From a checkpoint of a small transformer trained on Wikipedia: RMSNorm before each block, 11261 steps.
MLP neurons of a small language model. Each row is named by its layer, matrix (gate and up: input weights) and neuron, and shows model dimensions 256-351. Each number is 128 + 24 x the weight over its row's rms, rounded and kept within 0 to 255. A neuron's up and down rows have the sign that makes its largest values positive.
Before each neuron's rows, "fires on" lists the tokens most often at its 100 highest values on Wikipedia text that the model never trained on.

fires on: " to", " -", " Ab", " via", " –"
L4.gate686 [120 148 106 100 143 148  83 133 114 136 138 129 129 143 116 129 147 118 141 142 148 137  66 103 107  99 130 144 105 151 115 158 138 128 162 136 135 169  99 162 127 107 147 109 153 101 167 117 138 130 181 145 101 151 190 128 138 139 126 142 102 115 165 139 107 119 107 116 100 144 130 167  88 109 121 150 144 116 128 129 120 125 112 134 115 129 159 100 106 119  86 119 146 146 138 133]
L4.up686 [145 152 127 134 170  99 158 168 148 133 141 137 139 134 170 165 166  83 113  94 156 140 130 150 126 131 135  78 138 142 137 121 150 120 110 110 177 113 160 181 109 139 123 148 128 115 116 166 138 170 148 137  93 166 131 125  88 114 116  75  85 161 121 122 155 164 112 167 119  96 129 114 132 100  96 105  98 200 119 118 143 133  87 160 148 165 136 107 145  84 122 148  70 124 104 114]

fires on: " as", ":", " Candidate", " |\n", " to", " hold"
L4.gate1486 [135 131 131 100 127 137  88 121 128 143 178 149 107 131  98 148 147 110 132 134 151 140 136 110 123  92 150 159 127 156 119 117 157 153 120 185 133 101 133 134 110 116 128 123  97 153 132 112 130  98 172 107 107 106 141  99 133 109 131 133 178 152 108 116 118 159  99 162 154 151 133 133 103 130 140 115 168 125 155 174 166 123  66 104 129 115 122 131 163  85  53 120 138  83 181 125]
L4.up1486 [133 122 138 161 107  89 132 120 140 125 146 129 144 154 143 146 130  85 102 141 126 152 136  98 116  81 148 110 125 126 112 146 118 125 122 105 132 146 133 127 115 151 132 122 174 110 140 164 125 134 126 136 159 132 154 120  91 145 122 106 127  68  92 137 151 105 138 116 140 120 104 134 141 116 127 213 119 139 103  92  72 109 135 172 134 134 134 143 148  61 154 112 127 123 146 131]

fires on: ").", ".", " to", "6", " |", ".,"
L4.gate452 [153 158  78  97 116 128 112 117  99 135 104 128  97 133  67 131 118 135  97 117 112 147  74 126 147 156 143 154 166 133 133 130 159 139  90  95 104 116 120 153 114 148 134 136 132 152 106 179 121 126 122 106 121 121 135 166 169  98 146 142 155 128 167 148 133 179 153 131 160 132  93  79  55 156 134 110 131 110 120 144 109 109 145 156 115  99 139 150 115  91  99 113 145 109 145 140]
L4.up452 [131 114 180 147 110 123 168 110  98 153  85  81 184 101 123 141  74 125 128 134 120 139 123 111 145 143 158 123 136 152 129 130 152 162  82 127  93 143 134 133 106 154 114 124 132 127 102 139 121  97 166 127  87 155 119 125  98 153 134 121 149  79  94 126 116 100 118 135  99 136 152 104 165 152 175 168 113 132 116 148 178 118 109 108 118 113  99 101 152 120 132 119 124 138 131 135]

fires on: " /", ";", "ub", " |", "or", "Part"
L4.gate1137 [140 125 133 135 156 114 161  92 135  99 152  82 157 165 155 142 180 112 140 118 127 127 114 138 152 114 103 128 100  90 152 136 142 134 102 112 115  96 122 149 147 146 150 118 106 141 128 135 142 103 116  97 147 106 138 121 105 124 129 110 157 142 162 139 101 106 138 127 100 123 132 148 106 105 155 158 153  92 162 161 109 175 112 134 154 107 100 155 145 154 111 131 106 140 121 134]
L4.up1137 [108  95 135  74 106 152 129 130 138 119 146 113 118 103 127 141 155 103 153 112 136 143 142 148 117 103 139 130  99 130 113 133 141 102 125  92 111 112 126 113 136 150 172 137 143 134 144 159 140 144 127 105 128 116 132 148 130 146 124 112  92 128  84 139  95 114 119 152 146 114 133 128 136  99 151 136 142 120 134 110 121 174 162 145 121 120 151 102 154 107 140 115 139 118 174 114]

fires on: "p", "th", " m"
L2.gate1773 [103 144 123 102 152 152 132 113 127 140 100 128 149 110 142 174 108 129 156 166 148  63 129 147 120 128  98 120 129  94  81 147 161 125 180 181 114 104 141 153 121 124  96 145 109  84 135 119 184 136 149 114 123 136 127 154 132  94 115 157 173  86 135  89 139 127  93 180 114  73 152 143 120 122 135  73 122 120 156 111 102 103 154 119 135  75 137  97 105 123 103  91 103 145 123 112]
L2.up1773 [112 119 127 137 147 196 139 135 137 146 114 136 133 158 125 156  83 142 130 153 138  99 115 153  78 137 112 144 141 103  94 105 123 166 138 158 111 129 153 124 130 143 131 127  55 170 125 128 154 171 100 141 129 119 138 117  95 120  90 139 143 141 132 151 110 125 116 144 100 132 144 130 153 100 123  95  95 137 142 115 143 132 177 122 114 119 135 117 103 138  98 100  98 131 140 115]

fires on: " ", " |", ")", "0", " —", " play"
L4.gate1126 [125 117 117  65 144 185  96 141 138 139 145 132 115 137 112 116 137 114 179 155 142 155 132 178 108 128 142 143 128 129 106 126 129 130 139 148 131 179  86 149 174 114 159  98 118 152 125  86 104 115 118 146 106 127 163 111 139 153 124 137 158 147 118  66 117 110 100  93 162 113 123 133 144 150 120 135 179 166 123 184 164 127 133 145 143  89 138 114 109 157  99 152 162 119 111 122]
L4.up1126 [123 169 168 151 107 159 109 134 138 100 148 123 121 146 151 152 134 125  80 124  95 159 117 136 122 139 116 128 139  80 132 107 132 115 123  99 146 120 146 150 127 178 102  96 117 156 103 152 101 103 130 171 163 115 124 164 135 125 154 133 113 139 160 165 149 150 130 128 142 141  83 115 122 124 137 148 121 140 101 153 135 173 110 128 122 102 154 148 132 165  88 133  88 124 132 130]

fires on: "th", "0", "s", "-", " century", "T"
L2.gate1895 [136 109 158 111 147 107 138 127 128 109 117 157 115 142 154 160 142 133 111 131 129 105 131 142 126 132  95 148 145 110 147 105 114 154 116 134 128 105 108 163 120 101 101 133 124  92 119 142 164 111 140 101 138 190 129 125 121 119 138 171 148 109 101 162 142 148 126 125  77 116 141 142 102 118 147 106 107 130 105 124 158 132  98 114 170 128 156 114  99 113  67 127 119 161 111 110]
L2.up1895 [148 102 181 157 149 132  87 125 121 156 132 138 123 132 155 108 113 117  99 174  68 104 144 119 109 144 129 123 114  94 144 134 119 173 114 122 130 120 151 138 140 129 139 133 132 177 154 141 150 141 144 109 151 166 141 139  93 142 170 102 125 145  98  93 113 144 169 158 122 120 138 118 104 135 105 148 136  91  91 126 134  95 119 124 141 151 164 142 122 111 106 122 133 162 141 141]

fires on: "|", " medal", " medalist", "umbent", " ", " |"
L4.gate2032 [124 177 116 103 118 112 136 104 159 135 144 125 162 140  95 137 123 113 101 140 116 135 128  97 109 139 110 121 137 108 145 126 169 104 110 139 143 112 132  80 140 168 142  99 114 156 118 168 167 148 155 118 113 142 133 158 133 162 134 131 129 151 111 156 123 135 114 160 148 127 131  97 117 131 148 122 136 127 136 104  97 132 153 161 110 112 113 153 127  56  96 179 147  75 135 126]
L4.up2032 [112 127 180 133  98 118  66 100 139 140 124 110 142 125 156 125 127  98 124 116 146 115 107 128 126  86 170 143 115 130 153 156 144 122 117 121 138 125 110 166 138 162 130 138 114 127  94 102  94 112 111 165 125  90 125  95 129 139  70 157 147 109 141 137 111 127 138 122 136 111 102 152 120 112 117 147 124  94  90 147 112 118 113 107 145  93 121 167 156 100 169  90 108 149 126 188]

fires on: " ", " from", " which", " who", ";", " to"
L2.gate480 [118 121 149  88 107  93 127 155 121 100 143 148 125 110 155 142 135 140 139 115 182 130 114 114 161 125 126 132 110 103 139 168 134 135 112 116 121 106  82 106 165 107 120 133  88 110  68 146 113 129 131 141 110 129  99 130 142 151 137 118 168 156 132 110 120 118 145 137 120 189 147 126 144 170 106  83 123 118 131 137 164 174 145 163 142 135 156 125 127 112 139 154 161 110 162  99]
L2.up480 [149 144 132 160 130 108  81 152 141 112 116 148  54  88 109 160 140 156 113 133 152 132 124 115 112 144 137 140 147 124 166 140 139 150 121 123 117 116 147  88 128  67  81 156 121 114  97 130 103  80 131  72 149 164  82 141 110 135  99 115 152 132  94 124 139 100  99 143 124 116 113 146 119 139 152  85  70 119 147  83 147 153 108 120 121  96 118  96  95 161 138 144 148 135 129 158]

fires on: "-", "|", " be"
L4.gate1856 [114 126 120 146 144  92 171 104 127  96  92 115 122 114  95 130 103 144 137 149 122 153 153 125 162 105 138  92 126 105 125 125 134 100 134 122 145 124 146 119 105 111 105  83  97  97 135 141 122 104 136 115 164 128 118 144 172 100 124 163 136  78 131 160 137 149 114  93 123 126 131 135 128 109 168 101 111 128 130 126 135 148 124 126 121 110 119 130 119 121 149 152 147 110 151 105]
L4.up1856 [160 145 105 129  92 122 147 166 163 154  99 144  99 103 121 172 190 114  78 121 108 121 130 132 105 158  82 118 100 108 127 135 163 122 145 107 135 169 127 141 143 166 131 164 162 191 126 173 120 139 121 121 122 169 150 145 127 111 136  92 114 181  97 109 168 164 157 135 137  83 157 207 101  90 116 137 154 101 108 174 175 163 127 118 116 151 163 155  93 123 105  94 122 121 170 106]

fires on: " to", "-", " by", "\"\n", "==\n"
L4.gate1646 [171 128 174 134 111  99 133 109 128 124 112 111 117 115 102 187 111 133 154 148 130 131 146 155 188 142  97 141 124 143 122 126  94 110 114 157 135 154 104 172 119 128 107 129 166 144 125 134 119 153 146 105 113 174 130 157 129 123 153 143 145 138 114 149  97 132 100 106 104 121 119  96 104  91 129 134 124 120 145 165 106 100 130 137 111 121 168 146  99  89  79 114 124 114 140 103]
L4.up1646 [137 163 132 119 154 123 163 103 154 119 111 115 131 128 140 144 117  81 147 113 158 150 148 139 137 164 117 128 119 163 148 143 132 163 103 108  97 117 155 129 167 117 178 128 109 151 144  97 127 145 134 143 143 117 139 153 143  96 139 121 137 146 116 149 129 128 153 129 162 111 137  92 133 132 128 108 144 118 108 153 128 116 143 116 131 149 121 112  95 133 131  95  99 121 122 159]

fires on: "–", "'", ":", "ed", " as"
L4.gate1349 [156 148 126 112  98 144 107 117 143  77 163 141 120 180  78 114 192  98 124 124 140 149 131 124 123 135 127  85 117  86 139 142 133 119 132 139 113  98 137 118 119 155 164  88 158 132 144 160 147 104 139 120 126 117 130 131 118 110 142 135 145 128 129 144 142 113 121 143 140 138 140 127  93  93 180 100 133 113 121 124 126 147 143 139 135 154 129 157 122  87  96 110 115 129 166 166]
L4.up1349 [130 165 135 162 105 101 116 127 125 128 162 125 175 152 104  86 161 118 137  90 151 127 163 113 124 119 125  75 122 105 118 147 128  96 109 132 146 132 128 112 123 142 161 101 151 170 154 179 153 162 118 144 116 102 168  99 113 145 115 102 110  79 118 137 125  87 125 122 157 150 114 143 135 122 166 128  97 121 102 143 121 117 120 146 149 130 163 160 128  77 122 110 126 127 100 124]

fires on: " /", "|", " |"
L4.gate687 [169 159 146 115 125 107 135 128  94 107 128 138 116 196 156 163 167 100 135 120 154 132 140 121 117  93 143 114  95  50 112 159 124 130 103 134 136 119 153 151 134 114 133  99 123 105 129 162 140 117 130 113  96 121 114 102 128 119 185 132 183 139 166 152 107 133 177 142 122 141 128 107 150  75 111 156 105 162  77 119 183 137  98 123 126  84 129 152 139  91  89 119  94 126 129 137]
L4.up687 [113 116 139 165 142  85 147 159 154 132 127 111 168 143 108 172 181 147 132 129 123 111 146 183 137 118 121 159  56 135 145 138 144  80 110 154 120 102 115 117 123 158 112 134 121  92 105 156 156 113  93  93 106  95 122 138 142 135 129 151 144  97  85 166  94 100 149 108 129  91 110 134 146 131 101 100 124 107 140  93 114 124 136 152 127 103 143 103  95 124 108 115 153  99 143 107]

fires on: " the", ".", " a", " as", " |", " to"
L4.gate1515 [150 141 164 176 170 101 133 130  68 151  86 113 138 151 120 130 134  82 101 145 134 145 139 122 159 136  93 167 136 107 160 163 141 142 103 138 133 110 133 149 135 108 135 117 138 137 124 193 147 138 176 125  98 120 140 162 115 116 126 133 166 124 129 178 145 114 137 168 165 126  89 172 105  71 161 141  73 122 143 161 146 119 169 145 136 106 118 142 154  82  69 118  94  97 168 103]
L4.up1515 [185  97 161 121  71 192 195 110 101 120  99 140 164 122 122 108 121 109 112  95 139 162 127 118 167 125 147  78 123 126 127 110 114 105 157 130 131  90  93 145 181 146  94  91 124 117 104 136 107 130 119 128 119  88 133 124 148 110 149 100 111 161 115 141 117  97 103 143  96 112 188 167 126  75 165 145 112 132 110 147 129 149 144 102 131 126 110 139 126 110 148 109 149 133  98 149]

fires on: " to", ";", " album", " for", ".", " and"
L2.gate1909 [131 145 171  97 120 157 147 148  82 109 141 134 146  95 131 139 185 127 115 124 110 120 102 114 122 143 128 117 140 141  86 179 137 150  97 146 115 114 121 122 145 147 110 136 147 137 112 144 165 171 125 122 102 123 167 164 118 136 143 139 121 153  74 122 164 127 154 141 113 131  99  98 109 113 129  95 126 135 101 163 116 149 153 168  96 121 111  88 133 135 106 110 157 121 189 120]
L2.up1909 [130 138 131 143 113 117 125 122 151 170 154 120  76 112 185 124 173 155 161 152 178 172 122 112 130  65 141 120  90 136 149 118 124 121 114 138 115 116  88 134 112 119 164 128 184 142  61 147  97 120 170 103 116 103 123 110  73 129 107 134 105 140 117 139 178 156 139 118 106 141 109 125 129 113 174 172 125  79 128 134 127 151 106 121 137 105  96  93 113 111 151 147 138 119 124 152]

fires on: " ", " as", "0", " for", "=", " compared"
L4.gate981 [156 141 170  91 132 155 115 101 188 127 155 108 166 111 112  81 137 126 117 146 136 100 115 161 127 152  98 129 134 136 134 113 138 143 135 151 137 104  79 103 158 173  88 102 154 106 118 106 105 104 124 127 126  88  93 123 142 129 159 156 159 121 116 140 119 129 163 128 146 113 112 114 144 134 104 122 166 156 140 128 156 111 136 140 136  79  94  70 151 153 161 149 174 139 150 111]
L4.up981 [137 137 159 125 119 141 114 110 153  84 155 138 143 140 140 119 155 135 128 146 158 131 151 113 147 138 149 167 151 108 165 111 110  89 137 116 156 148 137 129 121 149 134  69 138 114 123 116 105  62 147 115 102 126 143 141 144  78 125 120 152 152  56 148 167 145 167 135 144 127 156 111 130 150 147  85 147 165 145 141  97 105 101 162 150 108 177  88 100 118 141 126 122  96 124 153]

fires on: "\n", " ", " place", ".", ".\n", "|"
L4.gate93 [104 166  78 100  96 148 115 112 133 130  98 140 139 119 137 125 113 134 131 178 158 135 105 107 131 108 125  86 107 130 118 147 142 175 119 194 160 108 124 161 122 137 156 128 136 122  84  85 141 132 164  89 102 156 186 131 151  83 116 140 120 131 135 149 163 109 145 107 122 147 119 115 148 116 146 155 123 140 105 103 149 126 162 117 119 125 134 127 134  93  81 125 109  90 132 104]
L4.up93 [120 152 144 106 151 154 146 124 132 140 131  83 118 163 153 142 102 119 109 116 117 130 100 115 129 130 114 137 165 124 120 121 173 115  98 143 104 117 128 118 135 144 137 148 121 154 133 135 167 122  87 106  95 101 128 149 153 133 130  94  97 159 138 116 135 128 110 143 151 135  91 137 146 147  95 148 169 112 128 144 131 148 153 121 112 157 147  92 154 118 140 122 130 112 148 117]

fires on: " |", ",", " hold", "%", " as"
L4.gate640 [116 153 150 172 125 121 150 107 120 119 136 127 122  87 124 139 181  84 126 147 155 128 102 159 135 109 136 138 122 130  87 141 148 120 104 137 121 119 131 173 126 137 143 134 119  89 117 159 151  95 153  84 148 105 159 150 153  88 169 145 164 104 142 151 165 122  99 104 133 155 133 104  90 131 155 107 142 114 107 162 103 138 174 143 114 139 117 100 122  81 120 124 113 169 171 112]
L4.up640 [ 94 185 126 174 149 123 158  98 165 101 129 133 135  77 125 175 200 100 142 108 152 143 141 139 124 111 114 148 142 151 131 116 150 158 121 148 102 136 119 173 152 149 119 122 151 106 170 174  88  91 115 100 175 124 136 103 129 108 144 122 127  90 146 196 120 111 156 120 147 141 112 127 151 136 162 117 117 146 123 131 107  97 139 143 132 144 126 153 123 113 129 113 133 127 142 117]

fires on: " \"", "-"
L4.gate1677 [151  63 123 149 114  94 162 131 138  61 102 144 123 107 108 142 117 135 150 101 136 147 143 120 143 164 173 110 119 116 113 131  98 178 143 144 102 177  98 137 111  80 105  90 121  75 108 102 123 132 129 146 117 124 165 165 150 136 114 171 109 112  95 132 125 127 129 126 117 145 165 135 119 137 160 134 145 187 157 121 147 116 131 166 160 124 178 123  99 105 153 122 134 155 150  81]
L4.up1677 [114 155 121 101 144 148 123 197 136 112 111 132 123 102 120 100 135 127 146 123 163 134 111 119 149 134 103 138  87 113 157 133 157 148  88 155  71 123 143 103 161 137 145 127 127 138 122 126 129 102 161 123 120  83 139 179 132 127 184 145 123 124 150 123 144 145 189 121  98 102 112 116 102  86 125 108 136 107 112 144 124 142 126 168  82 118 102 138 139 128 118 157 118 119 144 116]

fires on: "p", " m", " A", " Am", "rib"
L4.gate882 [166 137 111 126 142  97 135 157 119 141  99 154  78 130 109 166 128 112 122 131 125  71  95 106 168 107 102 129 131 126 143 147 137 137 134 132 107 165 144 157 130 100 145 121 126 111 133 140 173 162 135  99 123 155 140 153 122 128 110 168 156  95 108 141 128 136 130 110 100 137 129 161 127  94 190 114 131  98 144 162 129 149 118 139 168 126 132 171 116 126 117 117 101 155 119  95]
L4.up882 [118 162 146 129 168 138 116 136 120 167 139 154 111 114 123 168 148 112 105 125  90  92 151 148 139 164 105 159 141 111 147 102 146  92 146 147 113 174 140 119 119  97 117 151 126 138  88 122 142 159 135  95 139 105 156 151 113 147 112 122 175 137 101 154 135 157 164 108 142 138 110  71 154 136 105 141 126 116 146 150 125  79 118 108 160 149 131 108 128 142 131 142  97 157 196 136]

fires on: "\n", "|", ")\n", "-", " |\n"
L4.gate1009 [122 185 149 131 102 145 116 102 140 139 121 130 150 113 130 121 172  98 141 133 115 128 132 125 103 138 122 169 147 126  94 148 144 145 161 167 122  99 120 141 113  85 139 167 136 137 146 107 134 101 174  78  87  98 169 128 157  85 120 111 128 122 133 134 150 146 110  85 115 125 164 133 120 116 140 180 102 127 151 152  99 109 186 120 154 151 141 140 124 108 107 157 132  94 157  96]
L4.up1009 [119 148  99 155 113 129 135 149 136 153 115 100 101 108 120 156 139 116 157 165  88 146 172 125 131 162 138 144 138 109  86 151 146 130  94  81 124  77 107 136 144 150  77 102 161 152 110 144 145 108 155 107 124 117 121 155 134 132 116 121 118 155 112 127 132 119 122 171 142 102 148 156  96 158 132 125 121 116 112 130 100 156 176 122  97 148 136 169  97 149 117 130 118 154  96 132]

fires on: " ", " the", " in", "-"
L4.gate1452 [112  98 156  93 133 116 136 155 117  97  89 147 124 132 152 155  92 112 150 170  99 158 110 155 105 171 113  98 115  87 121 161 157 138 124 132 153 140 165 139 156 117 125  62 148 123 154 134 134 106 126 109 103 135 130  74 149 152 121 147 118 134 146  90 127  78 121 124  64 128 139 133 104 133 134 145 129 177 126 132 132 130 138 191 152 142 141 118 163 115 143 113  92 122 143  52]
L4.up1452 [142 148 137 122  92 134 121 150 100  92 116 132 211 134 148  95 131 131 145  90 145 145 106 120 105  81 160 119 134  80 160 148 102 138 130 162 117 106 142 127 140 179 155 155 129 136 137 139 131 146 113 135 101 120 116 124 129 164 128 113 125 135 107  83 144 105 140 159 149 141 155 136 140 139 141 138 117 137 137 105 137 189 129 140 127 146 121 188 164 108 143 118 130 124 133 147]

fires on: " |", "–", " (", " ", "-"
L4.gate1488 [149  96 115 123 155 161 135 131 132 122 106 173 136 138 126  96 146 108 116 100 111 143 122 156 100 142 138 123 129 102 155 140 112 150 194 128 169 107 101 137 110 100 139  95 163 171 161 166 172 138 125  95 143 146 117 154 158 104  92 138 135 156 128 122 127  92 146 154 131 129 152 120 156 149 100 139 134 157 139 109 106 147 138 118 147 167 105 151 120 105 112  99 139 151 130 155]
L4.up1488 [115 172 111 122 153 165 202 115 121 148  98 145 105  99  93 123 143 106 108 118 128 152 138 126 174 152 129 151 146 133 131 129 108 161 151 122 150 161 120 123 166  91 101  99 151 179 122 161 126 131  93 134 153  96 116 140 134  95 130  96 129 103 146 129 115 149 129 129 148  87 130 133 115 156 124 141  99 109  95 147 118 152 147 111 142 173  89 154 126 125  87  88 118 139 167  98]

fires on: " \"", ":\n", ":\n\n", " “"
L4.gate787 [138 172 116 148 115 125 163 122 153 125 122 146 109  92 136 141 123  98 143 158 120 168 171 139 108 173  91 145 103 143 162 103 136 156 117 119 133 109 123  86 130 121 145 135 166 138  98 130 159 103 100  63  94 149  96 138 112 150 135 149 130 122  84 144 100 110 145 165 126 103 131 107 106 152 130 111 138 135 123 102 121 133 167 132 120 174 101 114 166 119 113 158 144 172 142 146]
L4.up787 [108 118 107 125 121 139 130 141 149 141 156 101 172 119 137 142 129  94 154  79 149 132 100 141  96 159  91 119 101 156 160 154 113 146 160 113 102 122 107 125 131 174 116 117 127 153 151 144 170 148 125 114 146 133 166  91 159 143 168 126 129 141 108 128  94 119 173 125 167 139 121 126 139 100 145 203  90 165 142 124 144 146 147  78 120 124  70 139 142  91 122  55 106 113 121 121]

fires on: "p", ".S", " in", "ia", "j"
L2.gate805 [110  75 121 136 112 109 135  70 174 126 125 117 139  85 151 127 178 156 121 155 103  98 111 154  87 160  76 153 161 130 129 152 153 169 115 152 113 124 129 145 125  86 105 136 105 142 138 132 142  99 168  89  99 130 130 137 113 131 135 121 161 114 149 160 147 111 105 129 104 112 106 156 140 154 168 101 126 133 116 117 103 111 133  98 104  99 126 110 136 128 142 134 133 131 127 142]
L2.up805 [ 82 145 140 136 102 156 127 111 125 130 140 132 124 159 163 124 152 192 111 129 133 114 137 159  91 113 113 147 135 130 100 131 122 135 119 143 114 166 139 178  83 124 120 139 125 126 121 139 124 160 144 155 149 122 141 122 115 122 130 100 125 128 162 118 124 149  92 153 132 157 137 122 124 111 134 147 105  85 157 110 112 117 144 115 145 106 137 168  87 203 194 133 104 123 109 131]

fires on: ",", " to", " year", " and", " time"
L2.gate1708 [179 133 178 115 180 140 135 117 102 125 102 125 138  92 101 145 101 133 137 145 133 125  93 158 164 124 164 117 123 156 109 111 136 140 133 158 135 153 144 103 119 153 117 116 125 136 112 153 130 111 110 116 116 129 149 164 122 118 136  92 119 132  65 110 136 133 124 129  96 149 146  88  70 129 166 157 109 178 148 128 117 117 145 155 109 134 152  89 144 128 127 120 131 157 156 110]
L2.up1708 [169  72 132 154 100 138 124 125 169 113 133 158 116  82 121 114 102 131 119 130  87 157 116 141 104 153 111 168  99 128 149  93  92 151 129 112 167 151 127 141  95 105 120 117 155 101 126 131 103 114 113  88 138  68 120 105  89 176  79 132 102 107 119 114 140 119 131  93 143 111 135 109 112  82 141 150  93 161 105 122 135 136 115 160 130 132 150 172 114 122 167 136 148 135 129 147]

fires on: " |", "===", "\n\n", " Candidate", "-", " /"
L4.gate962 [142 145 130 114 107 133 127  91 123  79 166  95 112 144 114 121 193 133 100 121 141 127 131 115 117 110 157 140 109 104 153 138 136 160 130 116 112 151  86 149 151 149 131  97 139 138 109 148 173 114  98  78 162 111 130 145 158 178  87 140 146 150 127 129 145 131 142  82 112 124 125 109 133 101 132 123 146 103 131 109 138 127 122 102 127 147 132 160 111 110 125 122 115 144 140 122]
L4.up962 [106 100 112 165 127  97 127  95 123 121 136  77 104 125 128 136 151 130 123  98  80 147 112 100 118 124 129 154 100 123 106 105 148 131 138 135  92 132 116 144 135 115  93 122 104 109 135 125 102  97 157 117 150 141 142 131 140 103  70  76 130 116  98 122 135 140 143 135 136 178 151 156 155 142 146 153 142  92 115 118 169 137 154  82  98  98 100 151 123  33 126 107 122 129 139 119]

fires on: " ", " |", ".", "-", ":"
L4.gate1110 [167 139 152 114 136 122 152 152  91 119  81 178 146 136 115 191 135 107 143 127 123 140 110 125 115 123  79 139 140 154 125 167 120  82 114 105 133  99 103 143 137 145 145 161 139 113  88 151  98  96 109 112 148 111 145 148 126 142 135 106 104 176 116 124 128 123 160 105 143  74 126 109  84 139 129 126 122 139 112  88 111 137 145 137 105 123 105 112  91 138  83 146 127 151 110 132]
L4.up1110 [ 81 103 130 105 169 156 103 127 178 153 155 132 166 110 162 165 167 106 112 155 112 120 139 103  79 102 139 121 143 165 116 104 106 109 123  99 164 111 118 161 136 122 150 152 146 111  99 156  72 149 100 156 128 131 128  85 134 144 131 140 125 137 140 132 110 124 119 107 133  93 120 166 130 127  99 141 147  86 111 157 115 150 106 121 124 117 126 118  83 143 136 105 156 131 135 152]

fires on: " as", "-", "198", " since", " out"
L4.gate1357 [153 103 135 137 108 116 133 147 141  84 138 126 140 135 103 148 145 143 141 127 163 162  93 117 133 116 160 142  85  93 103 155 142 104 114 131 176 131 137 147 124 128 149 135 157 101 110 103 123 139 156  99  86 112 176 152 165 128 148 120 115 147  97 127 148 142 125 137 173 120 131 107 131 122 125 118 110 176 140 147 139 153 137 117 111 136 144 111 139 107 129 159 143 137 168 155]
L4.up1357 [113 152 134  83 125 105 105 116  80 108 100 103 130 130 121  99 132 131 138  98 120 165 138 112 137 102 160 167  99 140  94 157  98 130 122 116 124 123 168 108 114 114 113 135 136 134 144 131 129 165 149 127 101 116 115 106 128 109 141 135 107 168 127  87 127 140 162 173 152 118 132  95 109 102 110 113  91 133 157 121  93 145 143 129 107 126 109 141 137  82 165 165 129 130 108 138]

fires on: " \"", " that", "or", " Society", " “"
L4.gate408 [177 145 121 185 117 118  98 127 121 129 113 119  92 108 103  97  90 122 126 103 141 136 128 112 135 136  50  78  94 107 132 163 105 145 137 126 104  97 129 138 137 135 137 121 130 117 152 130 130 141 135  92 168 159 109 109 117  82 143 138 136 165 103 118 137 148  84 150 125 116 105 113 103 143 194  77 121 138 105 155 150 122 146 114 101 127 130 126 184 121 112 112 126 162 159 134]
L4.up408 [100 120 125  97 165 134 148 142 148 108 119  80 146  87 134 160 105  79  96 113 138 121 161 169 138 142 145 111 138 104 132 129 136 103 108 107 135 124 159 139 116 128 128 117 122 125 167 147 115 140 122 138 135 126 135  69 123 174 134 155  99 135 120 146 128 142 140 125 106 124 134 142 120  96 140 107 138 142 140 119 145 133 118 126 137  94 109 119 124 119 110 130  97 170 103 110]

fires on: "–", " to", " in", "-", " |", " from"
L4.gate443 [145 119  99 114 129 113 112 106 122  78 113 128 166 154 155 116  82 119 105  99 113 105 164 161 153 120 127  94 136  61  99 179 108 110 100 128 135 134 102  94 134 160 137 110 184 117 127 133 150  89 172 125 138  95 177 187 142 154 112 153 151 119 141 134 132 150 100 139 128 190 169 120 111 119 122 128 129 132 109 145 120 190 163 152 121 140 134 143 129 116 128 117 112 142 142 104]
L4.up443 [124 125 102 125 129 131 105 122 144 136 161 120 105 105 100 114 112 184 109 101 149 122 136 111 140 105 118 162 148 139 181 131 107 136  80 139 149 130 166 108  95 122 146 129 156  96 151 176 174  58 161  78 155 134  77 171 129  89 112 117 134 138 129 156 145 131 122 128 164 151 120 156 135 116 124  94 142 153 105 122 100 177 161 157 119 143 153 107 142 157 126 132 120 102 101 120]

fires on: " |", "|", " "
L4.gate1184 [198 154 134 141 106 100 127 107 117 146  73  95 146 130 119 106 178 105 106 124 125 120 113 127 105  84 129  74 123 139 149 118 154 160 112 156 141  81 128 142 109 104 171 143 130 139 138 114 122 154  95  65 114 149 138 108 122 112 125 149 135 185 101 100 155 100 164 116 128 132 125  77 128  87 138 144 131 150 120 141 130 164 146 122  99 131 119 124 146 140 123 172 103 129 129 146]
L4.up1184 [119 127 103 161 110 126 142 115 148 139  96 120  99 108 143 152 114 131  89 138 112 185 196 133 150 129 121 169 110 123  98 127 104  77 134 121 130 136 105 106 120 150 130 116 147 149 151 119 110 138 151  75 120 109 109 170 124 106 138 102 132 152  95 145 120 136 129 130 127 158 116 125 139 100 117 120 110 130 125 109  95 142 154 101 118 147 106 136 133  81 130 121 137 152 164 123]